{"num_hidden_layers": 17, "hidden_act": "geglu", "norm_place": "pre", "norm_eps": 1e-05, "rope_fraction": 1.0, "attn_scale": 0.125, "tie_word_embeddings": false, "init_std_down": 0.0, "weight_decay": 0.04, "warmup_steps": 200, "schedule": "wsd", "doc_mask": false, "train_tokens": 359100000, "max_steps": 5480, "dataset": "wikipedia_en"}
MLP neurons of a small language model. Each row is named by its layer, matrix (down: output weights) and neuron, and shows model dimensions 112-207. Each number is 500 + 25 x the weight over its row's rms, rounded and kept within 0 to 999. Numbers have three digits each. A neuron's up and down rows have the sign that makes its largest values positive.
After each neuron's rows, "fires before" lists the tokens most often just after its 100 highest values on Wikipedia text that the model never trained on.

L2.down397:469442483487480488555482512532516462502512471502472547546507484530522471503438439463539514505498457471521470528490524491479515507539463492521478494499504521454472506489488517482524513495538482525548503457493522488475497519542485511523493512523517519497515509485530534545493531455490530475
fires before: "0", "1", "2", "3", " ", "9"

L13.down78:497444529475492517533498508496494466464527549498507430525492490487437493475485509509487496535498531479517495498511497482469492514517530567526479460479456498520551482534546503467490496497508522502488486512537504476449522508465520475479516457486461478477478497512482491484453548482528495525
fires before: "0", "1", "2", "7", "3"

L11.down309:489455512491531481493458504525502475489484498535501485466491470466507502488498528490462432533529514534508510538491499429510445495521493531527509499469484523531489460480459473534507527523495482516524521466439524475466472473498497490539492480512448460533494514524467500501512509524555520471
fires before: "0", "9", "S"

L6.down607:520493481507494508514527531559500487461508511493509481476507480497492510497488484480478531467465514482511478464516458487476477500484479507444537479521487495479453453505511457512451486483482470513481506543458535478478537478506500526527532495509489503480525511497484492540594496484533479511
fires before: "-", "\n", " it", ":"

L8.down74:522489410485479496512483524481473548468483496507537476486536530513484508508470500533453516487482523478521473517495511531552484525525518490547492522553513490474502560495506515501484492517505474476499511453502505522531529475487475532495549537470473488512450530521509499525480471538523488440
fires before: "0", "s"

L3.down108:502468503470500537503524490472490470515488498494440501511490507498563540494499517510490487494475524484491473497507507483529464488484487537506474532543475521480512513465508481501455490527461488497536459496493514483514516476533457518523496486458496484519493507541514482496488507491477488477
fires before: " "

L9.down603:486495525524481448468507469487514502500510490492526479527479520490546558469499510493523457484525506521514483493488524463525467484501482516515493540538484504510491501537492543534497515522502519480503494525504507503491526494498499547479471476492513504477447479546536521456493532507552480479
fires before: " (", " ", "y", "era", "2", ")"

L14.down429:501461606485522516506480520528494457507484485536487475519505501484486497502524529498486546488519465515522456517529552474452493468545519555484483510478492528527486477513468517506471500511479521522514488515505477467503535472528506471500510417429503514542416501444464522527489490516523485519
fires before: "8", "1", "9", "3", "6"

L6.down269:506472488545463503496460511512519475510562564531488506514493547478452512477544507470534470488518526517503502496483499480520524507539492457471499548452474482503508518541496501542466510459525446530483490521491460485477500525494482497523495511528504466497443484520482518480519497509498543486
fires before: "\n", "ed"

L11.down608:529535467491545525527519497492459451492521487514501523505512514515473561528486470477482520485461522495496493499501499504466470517496472502473487542541476532525504512518499512479538503494512503508529515502477478512482553479505494531505505466494532517554463499486518477500535491529468536500
fires before: "\n", " ", "-"

L14.down173:513509478528527530491503500491501534472486517519515489496548481502499512480521512495505516563517477534466541462564484439488535488504522450520511494472492477441501527507492530460498444513513480502535526519464521483488512469505516506500495491512493499507511495464515508527522523493489429501
fires before: "\n"

L6.down239:512495449452494482512514485448465512461493545525457522476485507471509490501497526500477492488489463484494514539503514521525477530487492486461459493501519464463504462534507499497523455519511553510503503552505489537520468509482534513490513482502437495461521486543506494516461526445503497482
fires before: "\n", " "

L3.down167:497509476534499496507482517489528460497516545491499481476535485530520499512486502476494509518467503513503511505500536545524482495453472523490456525555519498431511497453522527522473498518486522450525494500538477526511524538534468521520489579480501468514494490495513518532524454471467507492
fires before: " |", ")", " (", ".", "4"

L10.down317:476486557495513501509489511506544493517492505505468454513476491493504505494527520476484469553491456513500541514478472469486530513486509516488490517472523456458507458499548449533486550515463522530489485514435509476510486509524474496491483518523501462554481479518452475506514502509499516475
fires before: "s", "ed", "ing", "es", "e", " the"

L14.down596:485514539492528495507482506480483525545486506432453447485504485508466547491494525501501559513477491472480529507463506502492476488495486468474517498508478526475563497466510544526467480473528475488491489522488499464474526495488468508478494507480553495520543495507555488498517521474476481536
fires before: "\n"

L13.down44:465510522497464522481465498499504510545509486486545499534487520491468535500534506467519475496499515495469550501479518523478548535503472530511466506492494496509503475473497540546506511555505516567495491504472519461474499496509511460537459496457547488483511509501493481516537466499476511534
fires before: "ment", "ed", "e", "ing", "es", "s"

L11.down274:498526515489507531532484518499539503501476509483493520525475523477483484497501489488509429530485525525529541507502512505513510455505490495489491488479517520491452465493507501506504493534526501524483508536483474455520489524502522542512497549482464518541500500522471462492518485476459465513
fires before: "s", "ed", "ing", "es"

L13.down494:486471511509505497470484493485484485506496500556511455520541473519496493502512484482457513506470466485499524486437517474537493469498495489440510528482502469537471505490545493516506513483483514474510526508457486490501496507512509524470505541481547483514501468502454510525511478513499535499
fires before: " |", ":", "."

L7.down516:527484486505525501432504476506510521521495505568519550509523531519552515529524468524516484532546496487518444465483508527489463508529496485487471502490459503539503508514489497468541513442493553474514529520518492541491511486515466510550482464486500487486523507515471528540527510510541517485
fires before: "\n"

L10.down415:504505499490466504473431522503549482520499497507487534497480500551502503483468528548529511498514459502499503513518523511441483468496528455483498532485496529473495499521537481499483507476482505500473504511488511561470489531508473501524508512472505497513476484496498481498512460574517499527
fires before: " ", " the"

L7.down92:496524494476490484504492531478532458500524480510506519504501485557511479482517499539518515519493546485555489500484460490496510493451467549527518546460499501529474489487480508515486532449548484500534509493533465508482529521500534501492497528500531499495505525551502506482496542548534533557
fires before: " ", ".", "1"

L6.down462:507548447514512524541504547490499494459508489469500543513527530475473480474489548523502555466544469500521502515513449440547530510498525512504477446504483475485489502523528506498494498516498447519502457498521498473485489494469489501466479539511508505503476480473480524487454523484512498514
fires before: "s", "t", "ll", "m", "re"

L14.down664:537527501542477511524455521511490477503485495501508494521495499514500531473466490503517498493515494466491464476529524512470499457524472463532487498483496501515496518517520495458550491496499469502481500477545497459524572550566534494520503484516488505508529492508480488513497531532538501496
fires before: "0", "1", "3", "2", "4", "5"

L14.down494:470551487522502484511522505517448569480525490510500513529545499533470533510543444506485540537525499491528494534510473489532509479494503469455525498528499479514482504556529519462527465510486537474496500539493460473505490476504511459503498565514487513520536519524535524497506552545499495490
fires before: "\n", " (", " is", " was"

L9.down426:524495479507513490520488521524526536458495486506491499492476489551497499491500504537513504522475514463517486503476496504492482489488485493482497496531525498496499468485511491477458451503544476480500486556540508503494511510506444508531491520497500472518476457559522505491459468525563471469
fires before: " ", "0", " and"

L8.down84:551450505486496519496478513517477547514532477552502505502452506500562508508485479456509525526523537501506538492499503518515519483479524544471460509488503553549498509470510513505451492449494508505510473469511472526520438468482490462538493437560485509472558519497465504510541493513531529504
fires before: "\n"

L14.down84:487528485488541498506483494474445506511482511467511535472492500457497473529490476496492505505510481540523523504462536463513501495454479460567493466515511480498517534479503504524495449485513499466517517546490501459545491483539521480532544500502520526556514477525522529516485535460515523518
fires before: "9", "8", "5", "born", "1"

L9.down196:498513483526496541527519510512487505504513532521487506497476506441491485460506471446485456469471528496489497495466491507599542503491512510481501451517540503510473516501464493499488471495520504507501515485485515511472509504477526463553477478514535494504460537516489544475486496508480503523
fires before: "\n", " of"

L14.down637:470526545521485491525543498491504508519483547533533524512528515496493535490469488470510508527469535523512498494506488487487491541533511511558513453480514461531501510516500524491539507479528512482511487476464473493485552504548501477468494539458487513518499479501501482521445479435495478514
fires before: "0", "2", "1", "4", "5", "3"

L8.down60:498494456555503534481560574484514544523539514496469490469487544481499544508479522487522530492525516478499528492503481510517476516466523520476488492500501466484497520513495484490478508500521474472505510466500531527530525494472539515473515503479536458493482482502422490512451487533506512504
fires before: "\n"

L14.down245:470471521513474490504506501496530512520531478459506505495493519529467495526509507465539507508494496487463526514489522550503507488502526491492525487437480526524512523572508491500490522521478522527468505475482501521466495480488505481500504511493530475578498483510496517454467498521480497490
fires before: "\n", " ", " be"

L10.down333:508521448477518475480452502446489458498547520509484521511476497495520540483496461497474499510508511457517486499498496455509474480504527515451494490485544434521491474453487525537492491466463513460522504523520494492524500486449505490499517518517512489495513541522518487540440508512530465478
fires before: "\n", "|", "-", " ", ";"

L9.down475:523472460535496520508513505522493538500522489501497515540516538466526512535529522480499483448528495508521463480490502537523495475494514492483481472413511503468462512497498494474513524516482509518513493466463542526478444484490549497489533487502445509514505487529504498493492492484522552503
fires before: "\n"

L11.down134:475468510518500523525487502508525500501495528498526468513499468482493509469486490539520497503511485480469519491600514519511492494505503511541500466509496522542459538504512470509566506493505510485477557508462498521455533557436485492480497497495507494523469505492506500492493525472518531505
fires before: "5", "7", "4", "6"

L13.down168:504500528509481512507488527487507509482484484526507493482490542521504474516461490499555484519484499473497483502467472464516515532534479528468477514516481494503452434475473507545493500486546469500462499506534534538491485459497481487542496562492527509499516476481504511517498482490501517489
fires before: "1", "2", "3", "5", "4"

L3.down275:500469477508526524517448480475492539496487513498480465520472498481472498493457477490502488474494516522447502495497481501490507447471487528491513517494503523530453480500466505493497530517494513519511518529499513490547474509493492485506522501516505475478529501500496520537481479514510499517
fires before: "\n", " a", " an", " the"

L10.down691:484545502474468487548453487521508489453542518479514500478517492488554493502476485483490430464529521487500467496518552467461462462492473477508457445515513439478503517523473508480507493462481509480490523520513472493501524498491502503538486509503503480512517521536491484526531510466516505522
fires before: "-", "\n", " "

L10.down316:456485500489501469523479561513511542521523537493521473554462489496522520456495470486518525475529545511514479517530518474516489486504501487488501509524494486468522513482511494523498538525475491470553520486529506505500453508502509479504511498516483479496485449492530494530529474499520492456
fires before: " (", " ", " |", " Apps"

L10.down426:486448492482480535459523519510490503478463513515513492469496451488514446487518512490538510559497523509477484485505486493496524515545500478444476471467507528538474534471524485544509521493488471458481487506538512513516482500448507530482526486526529485418476498515471508545513507514493461538
fires before: "\n", "|"

L7.down194:564547510505468469491537519543563493467467509445531515479507519464498526484486466489491499511512526475517517478520498466461465518496495488471509501497457453492482517450534509526485543467463482492533503535498519499521484515434493499492556457499497522503492489535522509488517501527472509516
fires before: " by", " in", " into", " as", ".", " to"

L14.down602:466525498471490508511516527478472496488478507514498491504548477493482493488512485516555500523510476478529469516520494500459461498471513513516483526494546517497527494498542484465515475505538479509472522471504533464519508541506491482526514480482445458552546519541517497458519506457476531469
fires before: "0", "2", "9", "8", "7", "1"

L14.down393:471464528506532501538493478537491538546474483527526503496494441530519461470503477487483488479484534523499505486469510523521518517482523464446518546454494446511504479486479437549513525531526521531554498521532547501505468502511481496482490539469501500556512527488506454555557440511475511501
fires before: "'", "s", " |", ":", "\n", " Division"

L2.down202:457525513526521487482523466501530508523487498455483540516510533499508517525522492486499523480505466532494487520497472508539454490512528561481512420518508495511516481501472499562484482481479502504522529502513496551475546516489513484467497457545512534487496483529505437490539492551495504519
fires before: "5", "0", "4", "2", "3", "8"

L9.down459:507470488478490510490455505476474457507457524510460486528501487533515419497519474510475443474492509503507508474535505517524526464505489507489466527511480559500481448514534467529509531483490521499459519498510501494476483469538535496497465468502479503446536506533454452538570515489536536483
fires before: " the", " he", " it", " all", " ", " a"

L3.down437:510486433487485541477496533535503488528519487481454536520474511520532492504478476510505480462485473524464524503506522487477531528471542523516500455532504499509476477470520487491499503506532506486514567498507531534513511509489515491511501492522507552503515542518517421546509478497491520523
fires before: "\n", " The", " She", " In", " He"

L9.down178:508488447520471440507547467508479492474582507550472535521517507491504500520522502495486522457514524517489496474506533529460501497522509517541497480559519505440517468506563502494492512488510506497527436449513486512489498526486521470492433500484506485491519487512507514520468467524521484491
fires before: "\n", "=="

L14.down558:480521450496525476467511497488508516526507505564497495488500475512512482505542519512499491491493504489520468470472475496501512485485530521463503508553466537513468471438509488504533525480545525526538500471552514483474484512442496503487485573509486489521512499476517508484507520514507468478
fires before: " (", " |", "s", ":"

L8.down544:487478460538455485437507530456453475482473496523465507523478476554517519519509497473530510503539498492459484551481479492477459485492544452498465483493491519502486483500487478502547486503502504502487498518496488518494530471465479478470525518492489513507508523496513518477493487489520484505
fires before: " ", " the", "iller", "1"

L8.down103:545507464527473480483528504472488523491494488485568521503494508498496506524447486512512497506499461447476497512533478529509489535499524459476531502474480492503515522540531515482493456513458504412510434490489519505508494493515473514445525525487489530516468501495529512471490493489488484508
fires before: "s", "t", " ", "ing", "m"

L2.down312:438520496478493482498519511492502514506485503478497546525450486492509488503488550506445503549475512432526504549484528492483505499476529466495533524532554509528469491507521477469506490450482514555484500495449488502492499478495468459450563511503502492517509530514465522480513515499497517520
fires before: "=", "==", "===", "•"

L8.down476:516486474493483509515505479561519516491495501509480528483503529500564489463480529529527454494504509514525512537490445499545456532494510501509487493484447442517454530504505517516476483514514499528505489492525533527556503528508435451496452499506487514517498509493496506500524503531522497506
fires before: "s", "\n", "-"

L8.down459:523529497491540512514523488519507479494469507494457492495458546522516483458480479479534484478491513486483496504471497517510490501532506478471478490499497499491472540562455523492511501501513503538499495505489546501473465488530504495498524523500442507541474492473527530503477497498506553498
fires before: "8", "2", "3", "5", "4"

L14.down609:525506523484433446484482519491445482526465532512521511481476524501525479516472496486505497486512507489519496488483529503467519499484503544461535498483538484501540462511508501484509485501526491504447506541535519505472482499482479529491505488510484474492564514539507468513554545548508486515
fires before: " by", " as", ":", " in", ".", ","

L6.down587:533557489476507457562525552478525508535504500451510460494536516509507481516463519511494479532472499482552545500492511460496486477461481520495526490526526502469427480460469518476524538470494538500451524491498467514491514548530471496528518527494517521521520514536543528553463485502487504486
fires before: " |", ".", "–"

L8.down641:469460431436481495483509513477461517497476498501501515506516517519540499517544509521481498514492483500545489511485495521564498529501489480526530510505492473469514522530481529509476485533539470510494496484470491480536530505547488490500460555519513504476467497500487535506495524515543506505
fires before: "s"

L3.down344:574516420494513495465496497509492489476480499489505522494487483441554500487480502489513414450467508498531497507516503470436483483502501480516521485478491472544487520502504500511491492531509475528489511490458506557500486528460485519544537498522463475473521485531531488488547463479529488468
fires before: "\n", " The", " He", " In", " She"

L8.down159:518523528497524540512477476498516461442522472468504502458502487473546509502488516503473526517507456492541470501504514515474547457501525518510517527461493450484513487437478490497510502532510466508516490503493556521504502536453469523532533557489531431528525514508474497500467538536518471527
fires before: "9", "0", "8"

L9.down70:525475495504505466507464510525527460481480490520554527482486553473518476456475485498465450501517527489532534513512466528447513446509494512565467470478513497532476512474467491519499504492503476479513519454497468507500462494468490504542521444502457469533514523482484487492570512500480507467
fires before: "\n"

L13.down620:481527482474518513527521467469506505540511493486525456524501487490510468510548521504547542523500468457543514552460497501495495491496509480507511484484517482463508466488483534544502451533477488496491451465525526464528474543504511496543484509523506499513525491504506465538493503529477508509
fires before: " |", "2"

L14.down514:476514476517484526487518488461502527493518545507504503517502497484529514527489480448557489481503504535557508519531475477488541512515525512540507515470471467473510592478490491510537507531513467525543505481495459508506446507489552534508454437509495488487509518467510508483516496514528507503
fires before: "0"

L7.down47:550480450513498510498523474524468518536480503508510504490449469510559490467501499537480497509492516542473504484505508494522492507498463519463471446502476480459522470495507549513479448521511470509525478468493519503499497493479509503527535472546463459506518554464488455541499442491533477453
fires before: "\n", "In", "The", "==="

L11.down209:494510462522523498525535501530483518513529518472499495494514482530509550474538498481553540505484491516512496481521494494504482492514489510513523485487495503496501468491519501535446474507470490485509486498522487548479495510467494496509483569521537439469501503475501497490480506500493516548
fires before: "|", "\n"

L3.down30:520475487494479466474486520490478480508484516523497480503487473519520539523459489464530494475517463483472515512507508480484501518509475500477481506534516493503498512517474494487506492494532468512516480504513472519544516516491500513490467519465501498502535488507507481518492520551435472482
fires before: "\n", "1", " −", " "

L7.down210:475517427478441527475484522489484559446510505495475496524524518516533489517461493503525464509451458502483471494463493467476540484459515450469508499512511475493504489505502500493537456516481523482500480515498467470520489447524500506536500517521480508495506504524520471493518490492455475492
fires before: " |", "1", " ", "0", "2", "4"

L13.down98:518521514476524491526456479507466526507468471510510523486479549479481544531478496506530492527556476481541438527519508472457481489462507496507504503497458530452518550485461470503544501502514499519519485506506544442527491504501515534497501539523499508514435485513529505489500517539524495485
fires before: "0", "2", "8", "5", "3", "7"

L10.down529:548531495483501501515504493478455497506501484483498492532494483498517480520476499522464519479490481528490499495524525463438477514524477509471465467462528519519469506499518477526526531514512445465509504532478511512506525452521514517497490514539492483489473514494485452470559498501482495472
fires before: " the", " ", " his", " their"

L13.down689:498446506498436502535533505527475513497518482542503480495492503489512530481488494499524485490472528482518525491479503494481507504470532535516477509508564496494490567496487497508469470498475499452457487529528463511525466526477495568528487504457525508466526479483479497504534535509520470531
fires before: " by", " in", " of", " from", " on", " |"

L13.down186:454455509544479447515497480501486479500538477499486502510504503472459480509494530515520508499513517508534498508489531537478495482529498527532537471484524472494451488513520455502435515479493453524512474503488463486432480492478458504519459475495531473523434493543466510499509508489509503481
fires before: "\n", " and", " of", ".", " for", " in"

L13.down590:495497487493556511492550516553483514490496528508492482528484463524494471501562473475535497507499455431505535499490493592501483486480495469482460497523510504529526513454515521503536477514553500474507516461483518478507507491524488505502493594531486486495510509543493519476526474483500493526
fires before: " ", " |", ")", " ("

L14.down576:482503494505496493503489506504481484511470517530461495467498567482558465515478521513468450516473484525478518501543499522503533561514510543463505507538541514499501517514540500520534533504482535557506518500503423486471455544529462512511497522470481499506496487456510496500516455519503498541
fires before: " |", ",", "\n", " (", " /", " Town"

L13.down262:511474467495508484505511478469513512517472528486479482515467492516531510480507491451471508500552497509478495449478519489498475480520520512538496456507476495515519511471473537514518505492510522523491453535519543474494499495481461479471549516522502511542474493535515473522488522463526505532
fires before: "1", "9", "2", " "

L3.down284:461500510534500463466479488493527540513556448466506521512520529510529530515506505514519468454520515470508468511506454469509446495507546496514541446496477457485477500465476563505519431489482539491506518449475485507483559512531508484549498520527498527521520495513536478496412516501477463474
fires before: "2", "3", "1", "6", "0", "4"

L7.down649:519502536516442507499516524501473494510525529512504471490509490496492500528497489426504520532489500485513502533480514550469502532484456519462459440508503467523451519476500498498521505436539528488443485480505493491486473483524471483504522446502500481500504494523477539516502481498483481491
fires before: "=", "===", "==", ":"

L2.down455:488486479477544531518509498489524506481482492491532552528494518481548462476492488510456483491504487510482453488466513519507516437505522528453497466500498491446465505537480505509541479472486530486492520480503486506455502486519562529512487460499491513543523480500486476532496500508505540485
fires before: "\n"

L6.down567:490522473563495502518488511506528497502503522469524532494538520477486483477527525511529511533466511509534482514477488504479495517524487491526495475464481505427483450539563449465507484511541502493501476499530531465504550501484465519511489512496512497475489494483507524507490487527525466474
fires before: "s", " "

L14.down368:521536515466503535519494581499482484515489484534504482469509527488486508485491479483484519505492533481547512489497495491529522552466535537513493484522491533500499508489529504508488501484501534489532458499510477521489504510510518544495475479502496510536496551466465509499489478475530532521
fires before: "\n", ","

L6.down515:513486492517507476520538504494495510512480476466474514504492483467527508524515522447499528497463458469488520542522516494499524553477524429510448504489492487520502426495500500468515508467532544505539519453498485473461478488527512443565526472473499489508499544497497539526527498523510508517
fires before: "===", "==", " a", " an", "===="

L7.down410:534531505549484459500480541503489477470533467494493508467505487509529474494464481498517471531503501514495466515498503498484457479502555474506486518467501500492525508521492508484516464526524498514542524477525447524494482493518472482485500485526512486458518473511531503470509478548490521501
fires before: "3", "1", " ", "7", "5", "8"

L2.down117:470479505519542548508520494497485474475485535529499539517520517454532494511469466460508485550528516502495506491485482516458519460517508492524484510530488492482447455527500532528496497478508500527459524499505536482466506462511528547483516508489476522475495508576494470482560549472481547507
fires before: "\n"

L2.down152:456493511411497542514481533494481550492469489481479481497472550482501517522484508497507490482522481513478525523518497433458522526493488468482510521453461487517489470464444510487484443516506464511457510479481513483499467520474503491547477515490514525490479513528466531523520498466442527490
fires before: "ed", "e", "d", "ion", "ing"

L3.down550:491490465526484507468528473483517461487473493479559494499482502480508484456437488498487497485500483545481453523500530470492520441523476511515479494508513530532500503465492482512563500462500546488477497494484496548493492538466470480488486501514546510473501527519475478515522525535536466488
fires before: "\n", "---|---|---|---|"

L14.down469:514509470508525507540494520569523482525486512492516472542480472509454528498501473485483533524566489473500496524555524486527473517495478488556423512476490475518507531501518540522485505504519493480572508447481511488496501515551486472501524514484545539441503497473512473478542500497469475537
fires before: " ", " |", ","

L13.down18:516503473498504462498448528478496535479517503513461461517505550493448479513471447491469472495520476526503478507506537519494505492497534460492491535538514546479519535518505478535492506498485530480513485449512465520512489506543503504513513482468502497512521517501493515542447502526574462526
fires before: ",", " the"

L14.down101:524441525516507463476499464516491485540487481524518500501474495490521519518496542491479513489501481494491512537456508461517499511504487500515517470478541524492484498479498464470507497488472487555468494543519520526499502517513489491541525489534514455491473539540485445489543431524534554518
fires before: "\n", " and", ".", ",", " (", " who"

L7.down439:502470518502507514516507531486518505481526488461511504540563487495546515469574460513465451534543485481502496480491484491526502528476519493555524499476479514479529500495461528488536466519494517477522474517541475532533479484512489504507473534527442522553474441480509493503487542514513443451
fires before: "\n", "2", "1", ":"

L13.down91:486497487530511466492473478508435490500473503488493491497498515496503443537473509495492484495479494475542499536465537514534470486483516464489503491500551507483513524475503554504484515527518506456486519482531482534525437470506541488502547546505472528511448517539520491504540507523497463438
fires before: "0", "9"

L11.down109:506511519479471507498471487498533532494484470502488484474486472524525438466539539511500514456514487499499452524490520529462472469514494469502533496515534505486493469544502486552540544489453473507489483532472494493518501473592481487534480539504482503502453493522498486521495498513506517514
fires before: " ", " the", " a"

L7.down95:485513492535512483536526483493533517480510520523493537487500485518523467510548479488512486503512490508487480501484529541447496520523489501448513530491450516496488507474519443492493545522517483496496499503488582537486508505450497455524524485458514485479529508511483511521521485524512500541
fires before: "\n"

L13.down203:458505497514487525551500521475533505519520510495476468502466545520514486507557506516501471449501485532488510536537483457506493513532544512484531458482543518491510548515544459480537501540501537487491495490497479505465483485495527506515499537510514502415536516484455519504451535474516533511
fires before: "4", "5", "3"

L10.down104:539487484524506563510495500502528502510485481546512485514461493502538494499511473530548483475520519507533503448532469528477473534504564506502514464516486502496512544486480503560518506528504527504503505497508543499520484458462541468502511497493451469436472460536491480507531504483508446541
fires before: "-", "\n", "s", "The", "==="

L14.down73:486511494501474508501477522512482510475506508500497501487522535407496507513480479537523467494535535476528499518503510512564498480482518510497500525475464492518488531530520516553514489494537477567547542497490497482504498490533523451489540462498463491546479520505526460472457508471514517535
fires before: "0"

L7.down508:531474537502487494449467516492528529548549529477543491479530493503476536493512546501477481529471538512479532486475498490476461468539506479501515469469493503505546485504537485495497546503472512522523519505532526564509491491551500515517501506500505483505448494525486494501506519508518493496
fires before: " the", " ", " a", "ed", " an"

L7.down570:513511540477486492466492547517472514507481491542512468474502522471458496450497490475548495498463493516510518459477483492523525501548511487482546511535534511478474455507461475474502503510472505539478496525465525502465526530491530497516514511510542498519495492463488489493494521471465508524
fires before: "\n", "s"

L14.down13:494520560518499497494482494496485500483551510482497488489491489515500443517503541539570453498522503478505445546537511508482482497477528529463528424503463449486523511540492515485528450495491472497512470518526485514463483494542532527545475453495475496469505488543499487462546523493498515507
fires before: " in", " as", " by", " to", " for", " at"

L2.down546:461538544517502515535516488500520480502512496535481483482525480515454514498575523502480517486523511526522505497510485450554525530487502535537524480511456491519528512518509484505474525486482531505503508520519487469431488486479548525572473510513455517524438489464518522494480512522509490486
fires before: ".", " \"", " District", "9", "8"

L8.down131:516502499501507558481491516516473531538499494504475504485494520511533500497494528530569518495540488517442468493505530535456525468484510510511533492499452510510536496514509454535500534477512503511497516496531499536493500501502527511522516496535467486489497502524450506530482532523498464480
fires before: " "

L13.down110:497505527476538476523493492527511527497473502498474463532513474458477535518501488505510551487497462504494509459501490491481488523508533490530513493532525481508498536477484428536473507491468494493469526513494494516506511482506519468479483465509506500529423529480484493477484535533496511510
fires before: "5", "9", "6", "8", "0", "3"